config = dict(
    n_layer=15,
    d_model=576,
    n_head=9,
    n_kv_head=9,
    head_dim=64,
    d_mlp=1152,
    vocab_size=31726,
    activation='swiglu',
    norm='rmsnorm',
    norm_place='pre',
    norm_eps=1e-05,
    positions='rope',
    rope_base=6390.0,
    rope_fraction=1.0,
    qk_norm=False,
    attn_scale=0.125,
    bias='none',
    tie_embeddings=False,
    parallel_block=False,
    init='normal',
    init_std_qkv=0.0189,
    init_std_o=0.0,
    init_std_up=0.0189,
    init_std_down=0.0,
    optimizer='adamw',
    lr=0.000778,
    lr_mult_qkv=0.5,
    beta1=0.95,
    beta2=0.98,
    lr_head=0.00469,
    grad_clip=0.5,
    warmup_steps=256,
    schedule='wsd',
    decay_fraction=1.0,
    decay_shape='pow',
    final_lr_fraction=0.1,
    batch_tokens=[65536, 131072, 262144],
    seq_len=1024,
    doc_mask=False,
    train_tokens=1164000000,
    steps=8265,
    dataset='wikipedia_en',
)
MLP neurons of a small language model. Each row is named by its layer, matrix (gate and up: input weights) and neuron, and shows model dimensions 0-191. Each number is 500 + 25 x the weight over its row's rms, rounded and kept within 0 to 999. Numbers have three digits each. A neuron's up and down rows have the sign that makes its largest values positive.
A block is one neuron, or neurons of one layer that tend to fire together. After each block is what it responds to, as a language model described it from the Wikipedia text at the highest values.

L2.gate869:476487508491493485457466507517493531471531485474552518505498476515470509485496509499498513459483475482496479524553508502485499501493527524512488507476534487489474491455542497501489521489487491504490492494471510511504499467517493500483503486526519545530496526519504505502478482510473490505519501489571487466501507529498497515522512520482511523540480488494493521485500533476501538518491542527555542485486455557512514499481470534555574516490481520519533504523508548487491493538534536505541459497532458497472513481522475487453481470492497457502478509488473465485489448515528476507
L2.up869:512494488459475490476498523483493499485516462511464484505468501496519507491549465490494456501497466497497520494518461483484507505515491481488471546465435505476545500482504516509485460565462460496533484496539508506518497537532498546494502487505489504533550464491491484523507518504487510502522500553505492517532541505467493547515494490503492474531489499481573480450501507546506493473530495526457504517468504496488552512450490564508481468520536548484491499488512515492520478496488481469495489461464475442484467481538508523518465523465511554507447520532495481485522506436521443529
L2.gate917:515505482474525469485464501496558494480504511532530491469508498502495544509483556489510500480507508492522512528502517484428518486528487498471483518512506496477538481477515485548472479512482573466546485535510475516525526498515475523496520497562506505514504463499531513508509493502484495552444503494525508492539526494471526545525503539485523481482438505528513500466505504477498476540505538534504486486466516498479546546511492505493533491504511483519480472506475488474521518499488513524488494481481485510500521512502465454532475524529470526517471517494497467492505475519543493522
L2.up917:504483507512487474518458476563533520475453501517532486505553485460474531522490533537494503490531531508500522529500520518502466546526475507479489518506461472486513510458506506480499467489504501484541460511475513482478513460517497545490471473520543540453506499483528512536454511486493514536476515506502452515569496496472519469535559549454485494508487508491496509501463499491510449519493547489486534469466497464487507526511513517501506489482481472536499497513522541473515518496535561523490478483471442509530517501515482503511483501541468542541518528463472453508524469483486513468
Abstract process nouns. Abstract nouns for processes, states or domains, or their final suffix pieces, often after the or an adjective and before of or and, such as growth, mobility, discipline, and -ality.

L5.gate58:556528533516508530482487489481514499496534459508477463482513522537468485482501534500475497510522510536543486508514520483490501506536463492481548513504478481480517497497514498457519479511468535504526494514519492549493522527504483490514471503494508521541513455495555450488502518484525485494500526507519464496506488473494432517557477477498514539477496519513503484476505517492465510523531510517494477470493510509485526502489503490542493501526493501530526495496496485480546527485524516476476484452469515476514504560491469470563477527521530489505507502491493521514510493535518566510
L5.up58:512516494509485489517446476516510517545529458538535517476511459488467522479551485512486485467513483503531446562529506525475479489504526525515505523511531489471506453505505489527502523508490499477446472527500529523499451474523537532529462513477479527505542499498551493496525506529455447463480503491484499472467488494489485471527500494493495492460457454449528512499491491468501451510493536490527485495483504500554461486496500505522477544471533535488529493505449506525512519457514562479513479489490489514495436509498454459484486539498513493511510506463474481475428512485490487531
L5.gate317:552544508433512491523517471486450454506493506465522512525467520533495528483491498526511499502525467537468468490516483482478525535462495522505503505524488512486515483529499542508480505507484503453510479533483483524495524456494527489501492458512481476495511490549530497506540491497540538497484512499501531462497505499458508559489469527526496486491496471535475515490535500486513474528476515480489471562475515507541456526530492480510515499472478487508531521496534500488515501483475498459479509490486516510494463494478496491494514535449529498464499518494497500499527506514514468553
L5.up317:520513531487510468493483517472507445520520495517525487497495476491497543524490528494470497476525453503499470500529517478446477489485505553511489497478435522498491499543498516475530504516503495479511451513485468546500498502580525473497522513565500488465497510494516487534467462536488479509518467429497496514458476535513503513488490477461415492522521473524506503512558513502471531521493520521487489494475538511515510547508483524486500505506488550515522463559480495526503517483561494507480454474497492494526475463455482489540511503503536470544495496519456500508515509496507534446
L5.gate340:523474488491523528479514523511512510528515479502473514496532454478485532505530497548495461499442495546498536481511519521517492513488501490498473550499514485497531503488482502462488547477517510464517486509477515533477477509535502463497492483481503519494507501495471527497481505483500471499477500463524502492457516524445472486529506538487502517521543509472480518437494537464464484518513519490508529514504493539527504522474511521542487479507475485543481507527494515501513531479516541516527468502507524499484503505548526501508482471488506518469501541457467553509536492487521566486
L5.up340:541476496508477501503505483524530522465444510521478500486483540523489507521516504447531492546568502503465500542475537492496490475534473447474532511482508470478525480497503532518475466534476481545510546467468532494546500489467546524508572475494495484510464501561461482485540545503527552500514543464493499506469491501495533492483497533490506485531498501467469484551474466487504476498472504490481481545462459500554475502493485513510550499499492499499536516486498513526520486516475521472488495479502443486518490491514513551517510488498531483540508493476494489495520494519476516519
L5.gate497:499472522474476490489490487483499489529512466526493508493456476479475508526482507532512474512509483492546491534496523519482470484506497521482494531441485474483521447492455515484444488527510499503541489482456508493488500512503521503493472470534512545513513508495533471512485479471487511483514504505498515496511475514491492533472514531490482520487499500513489497505504511484483478513492525475530480524455491468527511510490459532558508490509540476505492516491487491488519530501510527465483481488461504464503484510461462467484483488510464501525484523461444516434478485510512522493
L5.up497:501533476441522499464484494513516500473504497482515464493477508512472545478548497530508474499519520554479492501510500497470492552517506515491493487493434528517542498495506465473550470498497528491485488505471500514520499485503527526527482512487519474529523476556507460501537502519498489528488531488508493510520518484492510494501473482506469504526519482505512529474513481489508489527479517517522484498481521475496489530513544510493520461447495502494495463500482530470506515531517516519469494497451493510550510531532487489540479538545539465543508465493504510505522502542481468513
Abstract activity/organization nouns. Abstract nouns for organized undertakings or institutional functions, usually the head after a determiner or modifier, such as activities, efforts, office, program, policies.

L3.gate181:530500508504459476493485530494497493530491461524543475462498515505460512508489507512498517458514545509467496529495508474479501513517530499492533500484497470505520471506465475552481476485456560485510493501472476493517542514506462481488482489498476536500489436498538523501507538489508485545453463460502464515516550481471516527517516529544545510473514484483481476521504505505531470504516508489474503472481519493460495508525500471504476489498455504515523467511538470479478556507528510463502501468494506510505503535508516470556464487522544500525498516472528498492495482518467488483
L3.up181:481497499533478490488486530552484515565506480512520498449471533454485520542473511505492511460506516511473481533499502515501476516517516527484525454525546482526504501486487522534469491479507535472476460511484484487482498484499504484466505501494476532509504481503487519522492495503496454530474496465520483516510522474502486527528509533524526487514475472458507474513540520530499441498509511511474510448520517480474483485519524464536458475483499481498518452551481507505504522515581504503546502464485516488489511555501466496531462504510524481518533521450485470501481459514477488488
L3.gate232:531505495493484461526485495537487554500484417529498518469465530505496490506507508477482505503508477498505519532494524519475495495511485551510488531476481497534514470513500513510469454486516522521516518479519509494560491477495497561554466489517496486493542522499486485466493534483491498491452494435514506536564521477497468468557526466500556493544525482509493489545491533556483437497531524420504464525513509495497529491486456496508478475517518512461488491513490505505487500539506533491525476463482462554499513519473490505555482525518528525456513437542496507494509485499532518498
L3.up232:471466481493485461532486514537524485485495441507488500472483469482515516501526530527524511463518526498431490498507526494501492522493536518518490544479483480504480499508533518468458483487537491533487490448487544477516484501519482516512509523506503512462463566459462472508478480529531522493492513487550477495543500495507498459501533512491519515568496434506505521536485531552494478502552523466508479476497503512529492517498476536532469518472515484512499495514509503514485514536521560516527491464497449563532516528496478515473470503523511527462488506510511512499505476522538534493
L3.gate259:497520498505531503507530494466502488534453510543511476495510464538480530470472526540518512500429516505499555476492502493432457506506505518536503528473453498500533455501520485541504496461471517525507465504468487519509539471487541503545491494501488512467484507522500463497500520475516467479486477511494493543537474494531525531512468477479527568469530519482515537516534486529512511559495519533495477511470559475507475503560497471516458469484513485533498452490534474506502523499516515522457497526521477556538466526494482474526469521544497482479548521486534499557481469508511531523
L3.up259:482520519531522506500464496460524458545497501524551499483512478513483533493461509553511500532471503550512496529485527490485500507528536525479502524507460471457508504515510546537478510466489489526486491492501490506456505487559534521489493516562500524489482511513512485494525488498489447513495475497501495525483458516504517494560507497493488496491502518516483495526526498525479476528508526505513486498416486500525504496503485490525490524502553484554519485487508492522518518468546497478483498481506487557526476542468483472528478509515499499504483527504486524508502490490509516514
L3.gate395:526562485482498475495520463502508470525487530512511476517492512527490554484511521473456496506484502564504503493499509483450489512517529520534490513452495484500495496499484532489516492508477548492474494524487516558528530489472497506585470467503493514492473497516520491511503500512553483530507447488476510497485544529513532572506504528498500524538503542524522517547521489478492449499512480497478486532467512484485526506513507476520563499521493504519503505506484493522554495475479485461461502499485525484471477525514488529516518534519530463487532509503493489511501500464476554511
L3.up395:490496524470488517510514471482523498497482512548515486500472481515516522527505528529493505504511517521521479527511516504509479521468533532523485530456479490462514499538503555507512539508501513490485467499483513517544505485495553490512444470529483553498518494487498454485501492501502452540532468515497527477460529505506534515516499503455497511547510519501514534513525545520478455482500505494547504521459498516517509509511483513542463503470509523528496489534506512505515508501482489493479457490501475485488472507462473534518529515493501475470511530491492509512482492484487521450
L3.gate601:467500506490522476452490484536518535542511474481517506486502491526530514505514445498513493478510526480511502515543542508504476524496537541480488501507502487517496512447522501513488527512490498468479441507486542512491475457526477523493526485519490506493478523493517523501496500476454504477527522472524503451500481511472515504544518522510497492512516510506507505527534559518502489533537490509508522473481511492525486519463469500539520517526498486527523460557526526504499536516538522509524452486507491514467501493476504499483496482502497485483473554512461495496501493520550523440
L3.up601:512519492521562482508486488558537516500497467488501516503475497489520508497485468438485492486543469545529485504507505520438481516524516518527507461490493541503541493495526490483513515464494566480494520524507490500537493492493461489497510495510502523516509451486513520489528552418474453553504539446472493487514522511465514536504538512528525503482497474507502508507513479518475491539499484468525485491439472513485510513510523515520465479524512513467485520497489486491508503487504543516523461491482514491469507528508529515495477565484529536487462537523517498481533454466465507502
L3.gate631:508496524496517476508460502503526509467491477493520496480494549482481516515545516532484463516511507513484559456504479528477494545505502465490499512445488470519557482471529544469511499515491500509522478506522508490536533478468514479472500462495495514487493491533492440541511520478537512535493483533517483510450572468494505532498461509498497513505543499578470522494485477503495506500476512480476461534520513512461539561470495503481462474502499527530492499516530500493487519477521497470528468490480497499521516531539490503563535484510467510500505499523479498515515543496491511461
L3.up631:493520498504503516491478479478487497495500544504496484469527490506516502491539525479512508546520480495464511493525509477481481487501543508515527500479512460478498515469553506503512495478487501522498482491503507487510490508498502522470498533510503528538448479495551474495436511471520536484514483509495499482494487480530532503490500579510490520498538518477525510524466522488518513529488520507518493526494512494485500513492505507529502519479495519512493462483503505471505526538541510503480491492496502479546512525470480470510532495490502491455492525474506541489499495556456545466
L3.gate785:513507476526529508509495481518544530514468504487488461498495493487481488479514457486554482569563564503536502510512525481457496479565508497505471536435492502553519525475518504514505527480448507498480528532511513490526523484504469513528476516459476516541514485521578481526477551508495523507501478495520438528485513431523516511474480481519507502498539502491506468508540498537498490512513468506548476526519499457495502480531467467510488479481521492491475471502544504482512512517501525476492497463468488494518512516543462515521470507489500486466497501514509472488487481539472544463
L3.up785:494476463513492480465463514546520546521464488468486500452487485474528498513536485487518461490519535494480505516493476468542482513578555501527469529448520479514528473500524513488518485512489516503473503499461490473520515427493492486463483526520518510543491499506513495533452513486479531511518501478519465494484478461516518456491501526506496458539497482494543507508498559512487477482514495508562495532505529480513493466463482471549485532484484482465499498486534523512508492548534534520556516509450493504465486482512478479524502447515484476481493537454500523472483495560464521438
L3.gate912:500535514526511470471497521478512526486479486503473510459547516488499523465505540509526536499498552461520512526476473491478519517517508505536498514414471475516496514512451505527476515467494515501529527565473503539490513456499514524520481551456485518494491464483512460510475524479492491468481532498525481502465530480514512470477505520507541489458538531488527475540467524532521497505537493497547510507508533450485492498488462471534510501506530518515507460537447488510537530488481503489503522471410493504513491522533472483509496496523521474502511496495490495467523485526464531475
L3.up912:504485454507515484468510546522509486501475509488509505450531532473482521514531547462514489455533514518468498509473521521483504524508522523497479504474470483498508509494499493517458514493507530479500500500490513512537518427491472475506525503474469487499485502491514480484509515488491522496470516473463479476475485487496513480497512528500517470495520483476517537492486525528522488487506508473514528496511482473485488501462497488526457465471525537541518441582486546462498491475521523533522507462467510505520514489463472542517439505479503469479525517453504438488480477523459561483
Academic credentials and head nouns. Head nouns closing a noun phrase, often before of/in/from, especially academic degrees and awards (Ph.D., doctorate, Fellowship), also revolution, interest, investment.

L5.gate55:486504508476545474516510503519476469519501478523484499491538476509460520501457517520501508493498460471491463503514527524435524493522528478461519497464527482481538493534506497494503489474504551523579515527462499508477529530442539479529517499486501550501520480508506515504496497479492463496457496496480497557542521510539510560456497502514537515509535486498507513510474543461467522534486486501480499459476508434520534538487504516480499429487492518519500476524466500452510490504460517461488524504491502490525468515491484538510552483524488465456525511496515472475530515507484535475
L5.up55:478507537498541478479504489508491490531485496443532506523494493528460495483505571535529505497486505480490536464511445523527515479454511531422501466508475488483504501478473460449490491532498490492519520475487515507494523514499514530477552488530534480499506497507510485503512475447517461518507518509509554474521477500485497525506509461480493521511521487515527476480491478504454503543471472486480521471518543510496536522504519498533543460503543514539509478505505493497492495489448474504496496515520518447517511489508490577501493477558484530449491515526514468498466518460552522502
L5.gate140:524506552502543484526508439502483503482492497543482474501538508530471518485488508533492493519490514498509522478462494481467486525513500449542526560523505466505525476520474516531497548511470520494488486488501498539512514546484516478513502476524521517515522483499533449508515494502481505464499497541521508527485491494540443559492481472525533484457536519490460506518517474500511525496511476512480493520485546461469538464512524491499495495528517464508445485488497491504490497509481497450455507501483535476547494486529537444504493510504485516509488513521460490487499499480502526508
L5.up140:513480489483482512488482494514492500524507495537553471496588500526457515513501522483497505492516503482467480511524528502479514502498460534504498463530521526537508503445499480477495476479492484494527447499501506512500515494480482506529537486535526490501488507486502502521472496485492516507455529503476482466478441520467540509468538458476514509479531491464511537489485495475507495481505487497470520500510481481496482474515479514497498486497486515509460477486486533501507487451463514472527466476514490493461510477474507446475536524497508462494474516536534505491512505521497505566
L5.gate314:525499485443476507508531496537514458465508467543457438495481518528458532520514477527497504504473544513507518484497500467465465480545499465531492535529480495495532492477508507481485490495437518504512512496482488524518499525452506484505523497542514494508509447518469519521498527540504525534475474509514482536484532503475484496479462475538558525445494489548511461498463476492487494518531511518490513511460515475522488526525487541493502497500491459504484516475520491491493511510490501454538498512547519498494483529493518470507488532494489510500508486480449517483475508464504450480
L5.up314:479507539459557461478452464545505483457493486552453475511483522512490503466524533537451537505488500489479471489494528496510470482506476489495509494467548533482504524533508506516499500524500497479467481485534521487490497498479464469469474478529505488517496498498494490475478526514448514504521483492507477489480512484507494501481519485523529540487531498529493480466489538493496495492459527516523553481511505524475498477495507492473536435522510490558493485522520489491514526520489509433583495477500508462506496463505549480494542519505504515540475498553464461455476479515476502472
L5.gate680:506511513479540499514507500508516490468515523508502460472515478533479500449518510524487484496484472521461501477508524505483464502501518519487505490475519534474469480495466457496534470519497520587507462520453507522495484474442492544540542536492496559522473497522475491519480477455513521499501499540510474507510483508466506511446483520509470518478519473480497492496518542490530514487488476541466500495490496428511477539479485475541497478503509499540524467499485495498514515531491509471459500504532510470490468535476490541473526578538492457449494475474466510493463493516499534517
L5.up680:539535499520519493493506498476502484513490492537510452477568502528479501471463501533523510461507528474494510476488466475487524487537516493528505529524538528511523505566504489459499478484460506509531532549467493560470512503454504452530499487481503523503480448502491519547504470504518529541540487531476486519544500506561487529475505483508462525505532495492480465458506499484519457515482515524468511481503526471527541502524513492530528487477479499509512472484519515533498507547488504447495516528487507506489485504501468484539536522559478454492498530508504453505516486507433495531
Segment-end boundary tokens. Newlines ending paragraphs after a final period, closing table-cell pipes at row ends, and heading-closing === or ). marks.

L2.gate281:525503491486557478512489489477483506487477485499486479447541509504436505402507487507525503497499480543481477506469477506464513510527514484508524520464458495468510506531504504500499490466509540534521514548502482510482546485500470537510506498486491507505506458504526505535508540475499549518513499508483471533486533497538493550466447520505481504448584480516461473515490497472505530517461493500471477520492556475471503531481507518496499457500473527508495522474519474492500497477447516443473502497461521534531450504529541523529510547522510480453502535514469500480500484474496531527
L2.up281:510479520485492519492536508491516477512518522474474534486492465514505454495487488498512525534485540477533486486516465508505500495498498514495517517504484520458477507527470457477524479492509526482534535506480508506493524528560512516482526496516526510493479481495500505493484486508475477479503496533483483486484483521470500517483492472517510496472503477499475512507494508488470503503481492459456510507477504526466538545462522514503519435540492522550509483492507478514504481526484486520466480516512498509512484462439496500501489477506494500501484530451526479449453501518496554521
L2.gate298:512520501506552483519495500491474483456460490480481497457506504526429497465524507500524506503484487510507469481488494529486525508515502444496501515472512509504541509514482509451500506491493514464497509524497520485497513480467507481552519529505497538493552461502506511481513508513500495527499509504472467526467537494527468531483433496510489536480562503523479472504471489501471487536463482512487513523508538497469537528478508488485441450521510551486475472472506480502512507507432505480469502520477531497519473521471514486556533528519468470485495521499485511483482478481486530506
L2.up298:465447491528496508510498493434504492506447542512459557507494479497551485529485522475535515508508513462495535485519510476493521483531521519502500480501487489517521505506492500522461491493522546544504481525520479578488473495505516557474494487513535500486471462452511484464485482421493519516469525519556537509490488514486497496471545512517482510501499491464536469514508483495489496463510468507466462496492489483486513500480509508529525485487488559492507524503465523515500455482471514499519485490485533526463458481522522495514557519501483487513458527501507517516465478529475510503
Cell and paragraph ends. Line breaks right after a paragraph's final sentence (before a blank line or heading), and table pipe separators closing cells of names or results.

L3.gate36:481508509459527473466500519508507522522525512497514489503499505532440495507522505541474513548462521487478511500509481506505480534518505504472546501505449487556491454500502505498511515510498515491534517532468523543515537493426533522498525486481530507524489496470517493477525531517488464495510520469531450496504512511518448474474485522525526509483557516502495474507458517498482462500489479530454507498534502513496488528446531505490478432499482558500474462469506489493481492528479520490524510480491494457531492451484466476539522469514514488523490499482524540486484466532449547522
L3.up36:545512451500499499522542525522580515484496510525462528408515519503503463508518503477513473490473523494482512470541475492499517491529479515534517543495463521519477506474479508487497472466506478541472510531505480517497499452499483538525541484481487485509507501488521495475471477529466544493496531519501493498492486511467503531446476516547492504518558487483490507487435517522516523501480499514514454514536469497480514519466476477513504448491482516499478455521457470462518505552527469524513509458506499490533484505502467509519474465484516516450527532523533474495505494546495542520
L3.gate448:492533517470499494456479476472513497514444487521468508478484552480500505526488557529507510480493480537470521505499455499423514504484487491508503504483452501517510549494507489502485517502535524497504514530541475492493536480508505506523489507427487520485500500516513492517481513534509481487481499521477456508463502477487513515495476503527531480483527532500491485526465510503498511504479499509515479511519481482453504520509511437445482471500487520528497465501482476499550508490464488563475492508460512521507504492490543498525499457519483548402506494483512481460504501532493504488
L3.up448:498458472507491499465547508442533542524460511504511551543504503516534529494498535507497520487558518517490508506511522503501472511491506465529498493490528558496527490479520476509464509459545552482509526491517530495521515533515497506464543507487516503495500522458535507475482504503486487505544528492440513502488520487514516518424507440511550485502513490482485504548510510529458512478505522551548494484526492483473492524514483455492483457509521493468520485552485502543524528552473471558509424507527480540535496499523546491511500482522502526464440456480469533452477530495573537518
L3.gate610:533509547509538465503498476486473479529502504485504444464548523510464495477458489548506489535472483532526512481512488467464487503553513490494517484484507518545541485506525487501456517497489542531515526526487469508493525489495519499511516489458479535503517455477505494471509518507500484522512448536500496509486527485510491520466497485485494549484499490498479468503494487476468526514474505504499477541487505453531526517489490473485491500494502513488492493494533495496491502481477497508398513492495495531481505511496523500506471509518472499476490502486479510502508532477472523567
L3.up610:518478509483466491489555483491485478532554472559527500498462485492496469491509524469495481496488491519510473542481510503473494500498522496471503471492512512509506459475519548520489463479516457513496462485481481518496554487510459518516508466515505540539547498534548507491506514524482495481487505491531498454516467521472532498446527461465497482482502467511459480507488453516510513489488479497492516518473508492510542480504504508481549484496524512492465442503496494479501490476495507502509456501518491530500486476533523485539492458488506474530471498565477442472499486514524498499
L3.gate861:501520551513531490504520497494487503472495501512487451457533505536449493482487496544499518504490506534529516483474504486452475485531488502523522521527520494478508507512468530478486513490485507504547501568481494513491536490456508524536501457516506525496537481497536467511497485487503531474530509516514456505501522491540463523475493487478475548491539506485479495481464519508483456502473511452458501487440538488471546521490497482517490445517524540469486497486472474507489488509482517487465513498481510516481441527517499493539507501522482457487499517494515482508519481508457541518
L3.up861:503497534485496523522455498509513506497517459513484527513497506510485455552491495571495511511479545542525503512487486501497466512546548499561471528513486510457471531501486464478504510482494483546514519513511505534474485535521514482508511506486479511532479470508458487479457497479506470495476503508530453484459503509480477498499490546539522489468509453446530478513486529480552500499452485468500517476509519483480519509522494502556493517520508500556509500502468481523499496538484491462523492510531505553530458552503464455503527538522496530467527527497515518505489510516494508508
L3.gate891:524467509472550516507553536511501484504428543513476490454508471502459489497495507507507489484497511502510512482541468508486478535510484486487514510503472516523516492525483477456494476474506516536482529530475455488531539495436486490524498503481509505505479464498527498516496490493529478551521483533469473534475488506516487529447469482554513509500540536515504502487480485493481491513466485496525507524495540483462527547526515508482493437500547585495519493470507451511504484569457519490447491521478496544487486514485510503537509516521494484453538507468523513492530508550503524479
L3.up891:475491510493503495489516550467530513537489483562491484539503447546482464536518517492504523518519518455488495504504466491472514485469543523529535513513509510509491516491487477510476487515487466491521513531478513463483516491489466516459471475501501471539500472513524520485503504487494511514535513490505450442518514452568460466464493509469536525501537526468517514490511502529467497502444494484404496463473517476493484485452492520497520488508470509512479522509500518518507486513523501488537482474534496485506498499521506527493520493478517462479502489474513452465476498502499540529
L3.gate958:473480504476491461502543508507494509500421517520505475510493477501439428553535515485500505500488489499457475503499440512459490478526502477508519520507504492511550521512487490499485498496474467497485488527491478459523527489478501490530519525493480508523537474499500487545531499467525526552489469529467498545511521506526504496470534482518497480458516552502500476536522528530479493495488440476486496478499518460479449533500491524467517500463522498452519491483473478484489493563492502470500509521495524519498477562475542525526518526511478517495532499472486525497480523529510504505
L3.up958:493466491550486499495528521487465522455500518527464477524536522530490451521534500490535475475519508472546472468516529547538462497496504541524511534501475492512511483487494480514505524502492499489513479489452510493501500511461438504501516501523519519504502512494538508485480500566495521523553506517496493446466506451525509518458519483465519487510488526468510488523500478506482473484474477514532482470509484462504486467460483511499498463475474518537529478518534503507503495526512524493497484483547488499480493471517517474478546545506508507523508454528534472494501499514525533500
L3.gate972:533505495488491508461506550512493490486481509496478536466499556519458511496501488495511536539533505525529517502468507511470480509519511468470529491485499521528552476518507501502473533514485523487524501549502473485515509451494520518563477528467530511478549455524527515522456521489513481505509472530494457529515528478515486499482480486534499530478528515494488465502485472470497478525487454461495468479490547492523511535514491481490488469456492539454479511489541447457505542526479530492495500500461509555481496509451534505518463548521460514446520530525502495480506484512504512454
L3.up972:525494510492565520530510462475454460483460528452505473473460425487517481497508466511488490518501476537469495490549508463493533485519508494444527481487476496501475533500533492505525478524500516510483480492532492518503495519534491480451492554511462506485468492488550527496533535494502497520484503478516503510487508497492493518521509487500479502533488525527467482461499520502472513524476512485489518517464476507480529488474510520472515446483510515455509493532543484511515495484511506515525505462467522470496435431490466536546544485508533484489516497426519434507501517539471497463
L3.gate978:515508533454556457495495492529496475469502506507496480473505505490445551465473495480524524497510489530494486503480474470464481526518473492465521541479456489489534494492514481480494501508487517527475549547484495499519552495494487507538526454519495504502502452505519466509501542490505515487493505505463446522507514545531470520487452494521521528489537465504492507518463511488491507529473509522505502533488552474461517490494492513490486473482494487517503454491486465512506508493490516497472494496462530490534450488509481526527500502531504495460479513514508519457517519484511522501
L3.up978:511500530504527472510475459479521504510518472509490461498489470523455482482492495517533503489494522491496534510485527490506472473537499500489487508525513518504503501533501509556492524506502562576483524485497500446525491510476486479507488466539524516553477487498557520492484460562489432472507496525543506484448495516534463514436489506512479499478518515508540485524474528469479517490450529564502519502492493494533514482460502486511531498531492520468500508514464510520490485508499538508427482508531497519448540528527510444468487470496484498447518500437489519488441490497508505493
Table cell separators. Pipe separators that close a wiki-table cell holding a list of names, e.g. player pairs, goal scorers, nominees; weaker on their/its mid-sentence.